Weights of a small transformer language model.
Size: 9 layers, MLP 768 squared ReLU, vocabulary 1024.
Architecture: RMSNorm before each block, rotary positions, no biases in attention or MLP, untied embeddings.
MLP neurons of a small language model. Each row is named by its layer, matrix (up: input weights) and neuron, and shows model dimensions 0-191. Each number is 500 + 25 x the weight over its row's rms, rounded and kept within 0 to 999. Numbers have three digits each.
After each neuron's rows, "fires after" lists the tokens most often just before its 100 highest values on Wikipedia text that the model never trained on.

L2.up235:485512498549446491490520497485456511541530503536480513502515517541519503506512489481508516485508495501478483480479549522520476504533494485497497477495528505511512508499492519563466521477507496543542515489481517504479458530471467452508507553466511546494515514505441497491490496502501508509458502459505490515466517483462497472539503463501491472491517530458479533475543454473521469552501499522506477507529481497501507476512465485484427480536501501480485536498478483438480537497514521509546492462513529482501461503536503537527518509507492478535488469503505463479447513522485496484
fires after: " f", " F", "F", "f"

L4.up581:500514489493492479497543455505488490486491533513493437503467508520483514466491447532477537468476456526510486535491555500508555493496479531522499500468531519502530487493480463451517518488511577497451530550514494499500508511493482501507466470501500559537490506544524462483512493512466495527518541495482461501457515515528524486510471498514493479471471497512520483494486523509528531501537512531491491515521476487511484504492518566511518501476490501511491480531529498545494529497517531510518539511505493501498557488465475504481500499478479524547511489502549469499537478553487498512
fires after: "s", " J", "S", "ins", " j", "ors"

L2.up672:478489571498547461516501483522515522507549451507530530523478527506502496480512460494518469472520549500516504497491524497501486508482454506472479526522530570514513530531527524524530492500488488454498507526521507515509490496500468486529451510469503475530478544476433509555470476495497462534462485494462527492553503458497510510521515503506534524474501508506487497524488523539511489479502459492505511490513538505523521502512501486496502473483521526525512420518512476516451489513501492474485522473500476471493499508481464479513506483481484484529477536500498494532507486481466438521
fires after: "19", " 18", " 19", "18", " 17"

L4.up761:480528498492471548542514492528497454475506516511486488520492495510480487496506462484456445456492521498519521490514472479498485525458496468515535507467509485520434483470525485523517523531516519487525481499463491516485487485510492558529499502477468495530474478563478513476477450510475462498467454503494479512481494452467495490506501499498463488502452462484478481461501484526486518512531497502471475517494503567566496502499496490484500501553494527464466473475496512481508545522502498457476522473519490445489463514473551458500490508500507532516527491498484516484527497472492501513
fires after: " G", " g", " n", " w", "ro"

L4.up79:496477489505482523491501473476463472532459511497461486489545442497502514509529507509485501519496532501512508480502446547493492513524448509503482486474497504500460531448498485508515504496489479506522483506539530491540468529533511559512533482493513504491488505502474510553502476516491534555513488542495518484494540548483463473500487497538481463532502528504554520507503467493480530551471506458502494488501503498537507512472521502524490496487506514567483473493497483498488514492487528512509484488532490443565517505520512481531469492476457502512475475529446481551479501553506507497
fires after: " M", " m", "um", "l"

L4.up537:452497494501437512476527480474493507536536526527484480512483480503472495492465516520482499515461476467494532487460508496496551505486518467507483497517495483517516537513482492507510508549519502532470493485496498448454526528506503521506488471464502492517508485478507468507499466507467524484491483479462501449500509464514541565521495516489530475511545495550504526513460552475464525488472489556472520525526540503507546514495501523503461525459499516486527499467515472509526465468538496493483480510481498506512547515494464470550484491526485500483540487481488494444506450475518502519
fires after: " t", " h", " T", "H", "T"

L4.up627:512522494490435475491473467514538470518488504469505484544547473512542513457525496529451483494533521536512512456490497514492474474476538471531520505500494499522449540516505492544527476500488512453480485497486461478511463494505545478487528492466487501505523487518482506495527530514498514545473492519512552498451469455446517466515549528510494445506497515494514490459502476504502493506520518491514504478504531501504497489496497472499502525481508451505469479512505460484497542487479499473486536506494523454476498486557486453530507507500479518515498471549464496551491475494481468517
fires after: " M", " m", "il", "\"", " V", "l"

L2.up68:510519521505469509528491484528457487507500472461508510510500515490511468491544476485529537484520517528496497533537493510523498520520491497502529516543536544525526543525484485505494442461574483482500530490495466526507499486536536487486521480488493563495522526490510479500510455490489559487528467513503486512518463521479494499495510428504488499498507506495461486510524494482494482495484491541509499465507491491477500469509491501487516507503486482527456521581440526469441520471531530480514530484492443497499515515499548485504491488447514500526494495542516503460487483513479470514
fires after: "ers", " p", " v", "eat"

L4.up695:498491501498472464488525477487483465466497448514551514516514510487531475504502492477481481504524506471497538494528499502524535521527472501472479480466533460520515460530495514493493459480466481474479491469531471502515478518506462522499505473534466481507507484505486488552508532489554533532473470516478511508573483488518465494510495520421494508468479492526522516475476503528493502508478500551470491545519523504519447480519521496518506467496513562510517506519498452510526534481508492477468513496531525477480525480477510468496487472532479476471481503518532464523480520550499545523
fires after: " M", " m", " T", "T", " h", "C"

L4.up30:459494526460483449489501452463476532508509466513503499514517482520510510512522497496492491488473533480482487513448502493526490540475463546521509520487513448526492539468497504474496541489536517510481478511514496509557511540509464504505462494518506481500500470484451475535528492474508490521484483505510490534501502523460504534457419487499509482492537474512485499550493496522452525535543469491502471472530523521531480444492517505495536487455448509480515492529483515500497513488513541510490502519502489498481505469486488525493524503511456473491508450506523541486482474552511507459
fires after: " S", " r", " H", " s", " pr"

L4.up560:475501501504488512517492451521474490499505454475459505504487531542525494488471509521485501463501462421518458534499561456469490555548500483518493493473478481489479508477503569528514522532512501467525475515502524490475514506532507531432506489507469515519468507480502481520470492480485529502508510475513474518539481481497473513484535509521482499506486517502484503521544524516489487492554486474517491508499525515516514535494487514523457505520491470523519422472559512480514480506490554500512506478511498501527506487506525479484495534492529490510477496511533510481478516479452494438
fires after: " B", " G", " I", " g"

L4.up161:467540491540482543468521515514463473487504510494484479497461500501482471509511501516483468480498480496497512499475527486489520531460515484474496490483496463514491444474459497541496559551488461488513507568473496490523440514520522549503554499470550486512473501475449487475477494526485545499465491483496481503483517491472482490486478472466523463540526487507505520536528488487468489497505522543473497514495530513424527534480492494508464478528522497511453471460493507497503475480493497497526503498516545480475500486496530484470482524496497506497507526500528496506500552486460473461
fires after: " g", "u", " G", " T", "G", " D"

L4.up293:479519523502444480537488496500490545541535513505502518489480456474482518453458541477414483515482499486527505501493532479494451518517520515526531488519521513518482521514546551514490481478484433461528452509523492460480492523469535521494488508482513502480509500482474465558499506493531522538474499526487458502506500500485465459451495523479508514514528549504486492508540525520489525490527481523476511516503529509535504532533492503510480485517492478532487491512503534509483478507508476516499530497513494472479458490497503489480498494494509468528562541509538472529492514467458492496
fires after: ")", " L", " G", " D", " B"

L4.up243:486530515511472485483507481530472479485453453520488491479515479523498541535490504500521483493556508465515545514495485510494507487493520481501463476495518513488490534499488485484524467470514454457435483477518500513534470525460511487550511461458510500538549513474522526553499525521503516506474478531477478517487485477489436512482519475475498519480452492499526526456503520488510515529476485506446468529515510511515439461497495471499525487464541545510484465536535488484481498476510488518481519491494524484519546489499540468511516489489491543514507512484511507525530518502478461538
fires after: " m", " M", "on", " l", "m", "et"

L4.up559:516530480503484472521495492497499488442507501505505527567512505523537504506545498511512493495557521494468512504498543482518484496446498486501500504456495510502487539511532482535518491464487492483478536457479516462532498501506503521483532489459521544501496504500473511504515510517492509467467494496531518490519511481522502508560531469514526484485491479430469546523509528493509556520468467523482524499518512484504486507512544509510522511526520487503468463472523490453472460458492492503453482499479504482543489457509500517480575501518489492542482475486534552519492502505502457453
fires after: " an", " m", " he", "ver", " b"

L4.up751:522496491537509539489481501472472497556482490541447511465546500511463510503521473472473484473438515507496520536536531494520519501470469487505542494458496502489511509503502519475514476505502534506515531509482529539526468498547527505550518510560545501489503497543480495514469531480511542516484527494509499485490533531516521505493535503481476472524501487511512512550500491485488525473484492467508466484493440459482515558501526529541494534540491502496491520534512487512478482479499514462539503489489498526555477535480524505493480501475476521501542458474492476481499451459514496496
fires after: " p", "a", "d", "ep", " d", " ind"

L4.up320:503514545489463526512493514522524484512516493542500476511517466491537521510511528476490464479483498499562480503526540525499478492476466518474482469461491473587516488480550449496483500529451498495487527532515491505506513527519494516537511498493488476510502481495512474460482517496497523478500481519486520525513483511468512499517482479502497511508497505535532482516533480507442496489499493482491495514517549527523473528543531467479520472515524508507542547468526525525462482526493555476479523504503508513454492483495460505437503560523476478493543520521448515489508493497467525459
fires after: " n", " N", " st", " pl", "R", " D"

L4.up17:511513478503456516495520487476481541512491508508549489531494486513485531492515507547513532493485510499489505470453501489529458501511548521534515499498510504534484497539508481524502505536467430506486487540522460496485491512462527508507497469511483519536533481531485513534548506521484556488511490523488474505483517498530535543456504483487508488456482514528516525519463530479535537526445486491507497528459432462515490547530511479481493474517520510539523514509536534481455505504496472485503523468521495549502526484459500513516492446477495507472535501504497476459489527511516503469
fires after: " B", " h", " j", " H", " st"

L4.up530:501513473458502492542523484486507522540505481554496493557514495494529491517482512495507515547484504479494527448534527549479526523477546470507478487496516496502517524471489506447497473512513493488506515532511476506501447495526502543508447478513455506511538438536476514556457487464498506516476525538483515479474524440471454492490497504510523507474467506491479513493485516534512513496486514467456487474516497522537478475477548508500494484492516504527459437501492510500476515535518487486544467504473505471542511481539505475508487498525501488551491511504480506497520457501509492536
fires after: " l", " m", " is", ")", "%", "a"

L4.up245:525505485499493505507502490500518503503492453524474455541494508515482494498469501449443518510509477459473482493485491519513478550489523468520481507493509522469436518555511500450523479469486544468469484507480456482511536490499502529510505493474542479498540473500517462496527503475494506548458506476467524477528498498518485514466555495512488497485499533488487508472498484506528482478461484498483498537485480519480539574536516503516474465503521524526496481543561492485509477489508515477550470522465528510504517490477515530506493520503517485485478496549543514528541492545478487519
fires after: " T", "-", "id", "T", "."

L2.up168:501508588467484512504523528496473491503516475507508565496519498554523510483551495524522522472504516509471506501527500503487503577471510477498471526563490465517506501469520463515508508503465477455530529460503502503569462498492517473504512506526505518497499468513511497515519521510521495529496503462494500530485481515530485474492502512508497491504470497515453497543479486483506494498491569515510519504503468512488502487498526483503524531541495486489508489547504519486455510508569505488496534502467483504479537530495532546489512497439518495533482525491446523470496520497479500459
fires after: " dis", " p", " re", " v", " was", " pr"

L4.up729:494489503497488448490505556537495517510484441497484517535501525452557469517509493513460488520480513496490486531533507468542527553481495485472486473485508489492503482447523495499502528476514472502463573521512503521524441510536472503527526488460515520507518472494485543467511467491515528505503495504459469501563510482462513499540464515451494499516480519503501515504482537535484483499496513477485495519474552472531521508504492499483496507477549538495452498512502457522457487464515465499525505514502510525475503538489524508482499475464537500493505534477518487524537503517478526504
fires after: "m", " man", " Comm", "iss", " comm", "our"

L4.up536:495434527469510490527531467532532501548516437489486517470493535519536507498519471500482489483482518522483509483538506515531496499497512461479511508481462470469462520503567473506467491446532475510494516495449488514498514520500492498504480468511503485488486496485500519476477475508486519482467495492512464511483473486498541500489475512523544470493482517505522510537513531530478525480499547522497479492536471479463431501560511486475496497475479517478526537522534498491456472476534492503529455460461541520501492492490527505511500527492544491477516494460486501534487470506453525471
fires after: " the", " a", " The"

L4.up191:487439546510521484500519519526507491529510466523510509503489540505486490482461440494497494517497474527486509486508488489515489487442495484421507463459481505536468544518550523516495533462517465467455519534485522516540535479481507487516475494541501485451485477505523513484511475465499495494483527511507483501511508496452506478516488479553515441488480528482477487501523541482474529496538493504510488527511508502485486528530489490469512477480488474485513528529505509487486492504517471482480478464490481539468477530514498488483509533523514499518508469516524551491548511521416526500
fires after: " the", " a", " A", " The"

L4.up5:537513508505519503483539488533512463488485480469452516583479478534514474507474486453442568448518480493490469483497488500506483489466514498575487527512523540503509491516474477487511499505503514480430514482472525484479492522508493504485535532474481478509503446500492447492491493539485522514505494507518531455507512488460537465472487488450495536508484478528475531511491513510511513515502521520476488545508500527500518542479507481503547524480468505512486492504498485521482494540499505475493486504483522510451500487526480479543517477502483519470485492563491511478483522530476514485
fires after: " T", "T", " t", " W", " D"

L4.up677:455529472491545536456481501453524491508480503538521475518525515483557530493498511505486502487504481488448501511464534499513524472551530510532469461498506508522543503516534469514492515502455514534475510506498504520491528537561510498474504465509479487503459498471461495521538516484477532541487501496482483477493542512473537493480531471533505517475527536502516508518496479500488512488451498512483467577524538521481519500489537459473500502466478507491525496484530487461464499491495485483493522501450536545498446508444498500508498486515551512523508486523481503489504484485512519479
fires after: "ab", " b", " t", " B", " T", " W"

L4.up524:495497509497501496462479495483486512525522539506512550537501450514508534459516538517491490468479528460499459486490518501512454475523474506526512477491545448549556521485508445520474519469485514455508525513532488557543508480515517507508523455479518448520515516521460492500535475489482534466523495436487513523526499520477469536459461492464532528463470476482489479542525458502524480531532494496506483501523482528476486512477518494484502495511515516487479515517527503508488500543542522486480465514543501484478534478472511520495509475503481500498478496490536514493519478526509509491
fires after: " s", "c", " C", "u", " S"

L2.up511:488531480523474451506573529458521558508529483515490526497490490500518476527512503434509520413478511482486511470514483504475474499502484487488497515479519495510535545474490511500491538508533501497562515472499515480497498521483503485501525524489501511465527526487509485517472475542507508507521495461489508534482518476455502513555502476507487498498500506470484514504528492467503470563525529511482494488513514498522475494474513470489507463496509516491497517498525495488523551445555513486521477452545502500497472480522494494478530492506471489523481453513560458486530503497448524505
fires after: " F", " f", "F"

L2.up369:504522506545466470500503481534526513506504498492513493542525482512484504483532451519494507484498557488493511491521460496534502509493485455481508489456522524516502529493511472532469463484529501483477536456523480519489455500524516568502549492481520516486501480518538500487482494514491492520456493522499479551508542555500506472516515525469487432518509435480483495507514489524477509538528518527470510523494448484516495509533487500493459472500518536518500515514479527455489520495539485508480446498533535469492517486494477478532482521536486472514463521516519477489491525533480547537
fires after: " m", " M", " f"

L4.up157:516499477471464473526469494532487487483534492507465509521511461499477518497480503512492488499479498482561545475525486558504512525481487492543515487517521553499537503530529502485497499459519528491513555485502499542521514522466486512517541493443531504503491464479543500470466457526510510493483487468491486519494440475501505472533509504497523533505478535518487461543535494499538491478553519570518509500472485472485508525493516558441507466512514528533483476469456518513540512520496485509477518473526491502484476508477468545495490521524489488520504522523497506534474486503500500484
fires after: "-", " A"

L4.up152:510523510499525496460483512441510502505493451523456447487496499518484550479510440505471484516496530501535505505561481488479460498509489495500522484471451497540520523511528512535531462502479494492499486527514482495472500513512491470518540503517539489533546551510492481543518492493507507520464526505498530470463466486519493465518471530500458485509453478504489500487508481474499493458501473498512495470477506465546516546490533504461483465509496487534473504477472512501465501470486449506495483518526511500519532482499469553441474466484520531506459484525483514461472496502496470515
fires after: " d", " L", " l", " rel", "l", "iv"

L4.up578:541503514453459484466500474477472514493494465498508494504452502496550459466483469498544495529513487494538454467479521449514522529504536502528509532502519509494514513521529506521516458485498522512505494478476491502507492523486505447541546486496466515480495468489485509504548460525517506475521477499501486529520542476460461523494480503453528532509508475493504462524474481529510477527502476489501490512480485476504528484507534510445523501486466421491502507497478467539483524494499509461476507514523498480505516451535459485494463479528491479517499445512501475507516448533528494471
fires after: " s", "ul", " S", "S", " r", " loc"

L4.up512:491482525509476509530494476504493540532511478496489460514475504534516507504502486508479482488474474511464489447509499469490464508494513524483469501501443501523474452486487514512501508532486510466511530550495531463507488497495489521516518509473482504510514488498475508493499500546518500500456464476540509475521542550451539511500484560519459506493494552541494458530511509488489537544451501557504506513519536530539512488520464470524475482518499490470470445514553476447475486456539482511492476460478540500498519491480507480485507519520509471511479515478487507516488537523456488491
fires after: " T", " N", " A", " M", " t", " G"

L4.up675:553532498545506469507509484543493467483482467505511517534521488527503499491487460525446493493509528524540501512497499520505500510535490521525466505489474542533519534494541475499494476510508462478503541505517487499532444458542542504494499490493452487463531513548557489524498536493499483498518508502544501500530470490480490478479513487507495477513461487485524539527485430489450510527498532507491463499505519471488505499531439502532468488523460487520511494509515508493523532502527533528478493512472526497527514528481504466506488541491475566517503508494468503540538524540496498489
fires after: " M", " m", "il", "M", "on"

L2.up738:499525493498470459484502495484547499478506457514516520491556465483523493524556462462500511491511516506493496495505545504536468541498526504521485494465516512545528560521519491524478497488501546549555526468481509483530485468491490433551526508475484499506492492473513506535511482479469504479469502515478497518477539506487501474535503496508463509479525498487489552508511476510491473531496523476477472497514471500501460436504543496508526523458479498480515488556515519501472507472540512511491457466491515522494454506490479507490489528498522485538502441506521515457487511516458502506
fires after: " f", "m", "F", "f", " F"

L2.up477:527513519505474516446504465506525502537488454514486481529469494539461471510476476497488477514528510461515467494482516467508477514497503538474498505501525499544457473523480478467479477495502519506470512461509468522486497538471484511495485524486494512493480440490472445573521505503505485500519556457470509513509503502462468561489508466497521501542487567551487480506520471510491461487504534485475451477506526501481485565528489491482524476485459495524497493516523496454488475520519472503473511508534517509514497505537496499547498492513494527482502492508511518531483488466472529480
fires after: "ist", " T", " D", "T", " B", " S"

L4.up463:505502538445513495503552533498463492467505510498510542457514482516489523479519520516486500502464510505505505506492521506464464513468499527486531523500478480531510548529452465504480486492514495504486527471503507496495501543481505480525477515517493522500523522493531461514478493495498526502500528495515509501485493527467483535484480558553487514491496538506474502522506499537539504501495486505524475500499476485555529528525589462509504492511516485532515470502540508491476511501511482484518535520501478533522559560482523468556432462489483471548492484455527485485493523474487499465
fires after: " re", " dis", " Re", " inter"

L4.up100:517530464496469541446513475476469480526489500507498494538468487566508481515509493489489518566453538485520485494511505507526502505484470511489490477462513478550494457496474551463470507523501484497531500535488497523496502509453468559457477425497502457472503456523532504516508485497523551494534508493476490523468503465498513496520520481522510491490432517499518492512507481509485506513471531523506478459520485518510496500496504493503504479470502454455492488465513519495460511511485485526464485524515482482499534474502521479503476503487510506488461508481541475495459545522487490451
fires after: " H", " h", " S", " sh"

L4.up148:496509468458478521451518482492492463524525465490500506515518459532470493499475494463500513523463525457515472527462527475520485522526488471526463538502501461468457513525493529495522468537482489473490509539536468546535512516484515464517487504514526543482513465513512498513519515486492510471542491477467532489491494464513491537489516530489486489489508499486425514555484519499502504514504531470477468517525470519472526474516489483490457502539516540493530517506487510494524501499507481499495435515553475479495516496493539481537484508466457484478464484490531517478505469553537507510
fires after: " H", "ur", " S", " s", "a", "H"

L4.up638:505476545463509530478514518487460458543531529498480524454479467520493487477497500461578494506514509513500534479528449502503500535504497498492499478491506500489477493485555497497456498467516455461443468470469500532560486507506537519503495510508517480485486511513466470498475507478511503512467449529478494499445479442480476490487432535487477462493487503443529466519494488465487506496517530501540479499496491500515448504510525504489475495497505511462489504497478504511506502518469528510467526509494509519479541468522473496447496489466517465522486502499476498492508519494523539481
fires after: " he", " ", " al", " re", " R", " v"

L4.up99:562527532476470524535533522491470514505497520481520469590473485485509505501478492463493506472541450484535495485502485484465445522482517484509477527502481533568486476515517502521495504485506517517508510479488503483430527507470524519478504495475535500504477481487468504499484473534475487554477510479496499510529475487464485488506476510478495519492483506546521526493500532481473505491497529531487496572542565505457545530540509478496484496506520465526471457473483493496516531515480517530500494502500515503489489470492512541487506535479490495503527487525494530540478524491525481513
fires after: "-", " G", " A", " P", " W"

L2.up152:447549505480515475500487489482508505540477517520507474545528492521558495460511508503485551471504523457504500449549501518468516559470525453518482514518511494489549507501490506508473466547500528477471500509507480513525533526515544513479469491507494484487514507511527488548502536498530550538518500455497488482444489496450473480534465511463497435494475513547456528496480491485503515493511518491505499472481463514529499512511531485478510509529497500500487493488521467501463482525525502479519505511510524505452538495518490546471507506543496517491490500528497500465493460529503474470
fires after: " l", "|", " L", " f", "-", ")"

L2.up740:511534529496474500489512485528501533528503483539479499508495484488512457499469472462543532502458492447528507488498552520508532512457513503459525490488504497555516510499529482490532494515522499474532516526536491481489512519494467493509516522494494477495552498475511494503501444522487514511478451500491493502505472481466485482540528467472532490505479482521482515453540487501472527491516507542482466469479489533539513476521541474507567513477463498498513533516497500543515445490497499482532508512519484452464512511546507517479483508515466491502509451577463538493496480512516514470
fires after: "/", " l", "N", "n", "(", " f"

L4.up527:494501523498464502507482476509532512495488483532465476545477491477514474491490479534497463494516540498504510499525487509468544515527446527504477466508500474526486482551554497494444509467491550512518489449496532550486520518478474541481490470508536463466455498497523463533493517476545511535474491499524473469541457488522502447504540510515513494496475492493459499504502466451500513498477533541493505503531533515474465470478511463464476442523495493510489475515506492502511533507479508480518486510487487507477517480476565461544518518515479496454526479509507503490497503493475503487
fires after: " T", " M", " the", ",", " O"

L4.up102:532476515493501458500526511464541471497543474515525509507510500548539470484552447479535501466458512489488485516499557469511465503525513478511514496514519488500514562472466506479505496477518478521530462469467448531563507498474498500514520496466500482460477509505502447472519536483519497527490499470517479525512522511482464500550471495488484517537496482502479552480530505460519494472491502498518479448548507493504545479494517499468469518514494483482468546516489481469501490485508505462493483478496517479473488476494449479482538528449491525504477504513522485487482476506465494508
fires after: " f", "f", " or", "er", " F"

L4.up301:525516499508475495499477483442479520515496450520481510465508528513524467522499498491472487501494495492469485486518500455496513552534480506497485468445439510544498505512485459508527493544476503539508532519563485516507523514487433547525499463506459506510488501498493486502529508543457516562491503503514521496513521495463495514487518516502530522449463474487502425511483543521504531510524481491494456521473452463488512477524498481489500472520512511459521494510499489507456490508457520527480502508460456524486527501490523474519474488511500492477503510481513507475535479533466518491
fires after: "om", " W", "h", "um", " H", " h"

L4.up557:489553513509497514464521471518492485510496546522508503528469488474492459487505483443509456511504512460479502429465464471473544521489525483465479505514482486545492495471503530477516463515510557469497475550503487444513468500519499525529496477529489505510493516537452515479468481509485506497522476487495512514491506482511491489555502468461496515534494525483503477481484515516460493478514516505471478462493514500508448522505509509470517484529501531535493503534554470486456492471523475485492504521486532448495487515562503535457495550509493494482485510488511528552488471498507510493
fires after: " n", " N", " d", "am", "N", "n"

L4.up514:482509503494478467463534481486508495490485481529466471562501486503491503496482537481531482512465467504508440541527527539509510512474485505500462536532513525527490457520475469507473502495483511530527507495517520532454539527476501518515512515462457500536499472528551512521473464510449507460467482483467492469497515467528516501571513477477500481430523500498467503522526484515509487511515472552488490452495503499519541529494515483482506464488533484495503517495509543500501512464513511490544500475497468498486511474508483466489513496499494450525503471468505507486495508516507483426
fires after: " res", " S", " s", "a", " cons", " ("

L2.up464:536520504525416481445520499553516539504528521532531465509466520501512521518529458461518510490491517441474532472473502492505477525461528511522500527534509511476496500500512484491505480497485533497520493507459488471509479495512535509473471512488510487508462476495509499528499489521507522477452477503475469478510528525465498474485490525485487511510488537509459456553503501473485518520464509511478478487526545525539508514503509471503453470508516478521510468506546498547528512488475494505538481530479491472474490493465488481511501505512503496522447461518501530530468504505439563500
fires after: ":", " T", "-", "s", "og", " |"

L4.up139:536541513447467489469468486520490484503457494514475485478496499502431537481447502489518529538450478492450441494497540493512522541499521476519469496484498525517472522536471498477483506490496484465493509482484478504491492488463494499522476491455512517520505512459523456522509467526507491513503472511513440447504523497525495470512530477509540505533521502508504513497476517512487534479484501489469517500508512483485522491493532492477494523452502481460522466563538484513489479496502510438532509511473494511501540499455538474500536475504507483477487472510519523467493487553535480471
fires after: " T", " t", "S", "T", "t"

L4.up725:517497509520561493528483477457492520538489514551523532447520494483503493537526465485471475492509510469523494486536510438505480532507518530465493510456521525519493473500527517469513443490532507486485484503496507510551489461512498498525541518483500492490492488513468471506521548500485534520509506510512471513497515523482533485551488542463487447522494506562480503465518473487518502505506525449485484484502492470529499472501517479486480539503519533534464529482507473528475486483542521490522501479511545465533516517482480484470491499540457519519516473506474491448499504450497521478
fires after: " d", " qu", "ik", " p", "cl", " l"

L4.up196:486476512446520478519490480530526537520523467529461508505492516472539512503479484476484502542499517533497495515532513507531500442485504518478494510497442489526484527498602496492499475478504499508505487481501481518508530486521489444538504534491516509473435512488507507519527479495467534479462528499531515525472481474560544472514509519482464495481521546545477506511507526509484515511494505500482502534481536538470466499535465505478495462524459473479535506502527506523477487494482549495516516480487526518476508498506518529497507495501527525469490468506501498514422498493527511486
fires after: " the", " l", "re", " The", "'s", " his"

L4.up43:497531513455500543441479471488486508455507506508493494561498530488479465509478459455456493519474505461560506488500480430466524493480518476481484483496511455527530497521482512484502476552496513474503484565502484502506511534494520539486531483483520474506503494523495488461516464532487474469514463506498499523446508523495560488509499488464470520500499487457505486510509520474470499491502528530468485486529495552513497514514476488470508521514502460501534476495493503497491470481495510465531529508465510541461528478470476468506482521541506530487487511499475521467495517469473479459
fires after: " n", " g", " w", " N", "ir", "o"

L4.up595:513482516508568508482528532519473506512477496512526536499504526476527482509479452488437533539444510513507427511520515516520515546511540447489495458497486483513527549503544483522452512486527498480482511513510517502491479515543491510495523505519542518534491499446472531534528515473537519512503527494487507531520494519486492531512471553497494480529476527505487518482528489491494495510470491465506485478512536459499469512503483501525481558472523509472494503500517522491533477509471496530521519484513523476562481490505494494497454484504517532519470519457494526523457483493494540485
fires after: "qu", " Comm", " comm", " qu", "m", "o"

L2.up191:485492548497493445542534473525513522536501445504504526490493528513496476501500466497471467544489500453504512523496537467480458530467490481508490548512475504509508542463519548467518490509491475506489508468535478519538497550504490501476455504494508513491445531510454501508480499483485519535503495490485526484485528486511519496514500462468493522509480480499459506515505494497429522475475453515455491491499548497509476473530484516470491455468515541500474431500513548509463445485512493487477507502499466468482487513504489514503472466493536463514493511507521532514500523519513483528
fires after: "19", "–", " 19", " 18", " 17"

L4.up324:538504479511509481507531457494476536528486484488455498509521484523500499507522497498483501527459491497492497529562513511458488541497487476536481511478489551488549502497496511489547497500484471442492511502508481512507491505521524472493510510536504523537528493504502516493478496463525497518445509510491488509484493491496459491467523519465499509481462492489469538525509467522518531447478484487496442457485485506491499494493522523458553507543520486481495557521513510472502495473498482524514505448552470474475495504503503464448525496517518490536504471489480447455531493552491460443
fires after: " p", " res", " ex", " cons", " Br", " sp"

L2.up353:496535506482508469533522495502522541505549492519500502520506529507503487482530467492525505469512518491491457503469533498494472522478527478543533512480471512519514514479474521458503458460540481531515511503437478508520487512435476446496528518487528539453493509536525482467512486525513501542493484529461526501482552524488495461545497497518496476500512473489495554505551496462513485496500549478498432530489489488519517474488479490492482492506517513497504474496510530513515528501543477507509462476502491488474456468489475487511543561528484498525492463490541530484478511501526487496
fires after: " f", " F", "f"

L2.up52:499532553470442500463503472508483522496493437541523547521440508530470503488497466502526508504545510475496495519457542465503524534497505500516514495473491480487480504471512501476471500492479480476520462515466475551528501489522494506503511434484456522472521505515549534548526468544533509492482479438498499521508460505503514513521493446476506500498479506520476498525464487500465536488515497517470496499520508477484515490469527515500522482515502492497532529543503500524502522504495502461482526516470504479506521446537475490540537491520506503504488505486529554473485526537514523487
fires after: " s", "ign", " S", " n", " pr", " h"

L4.up439:519553537471484500505471486503531505546492522510524518563464491518495505482507491491488529539497502516545478486463498556509468494477488527522503479483490472537494498534525525489469501471481487478492460478488456501540528561511502468475500535511514508476487497519520482526494518553475524470512516494503451497494491496484478555486490491529523489464477522500500477546448495491496523542501519532531472458530472516498523513490527504538514459528491470496530473491467484508461495469499515513495448504480441470506503513542545492524494494510481454517480478498522524477484501515508557515
fires after: " S", " s", "S"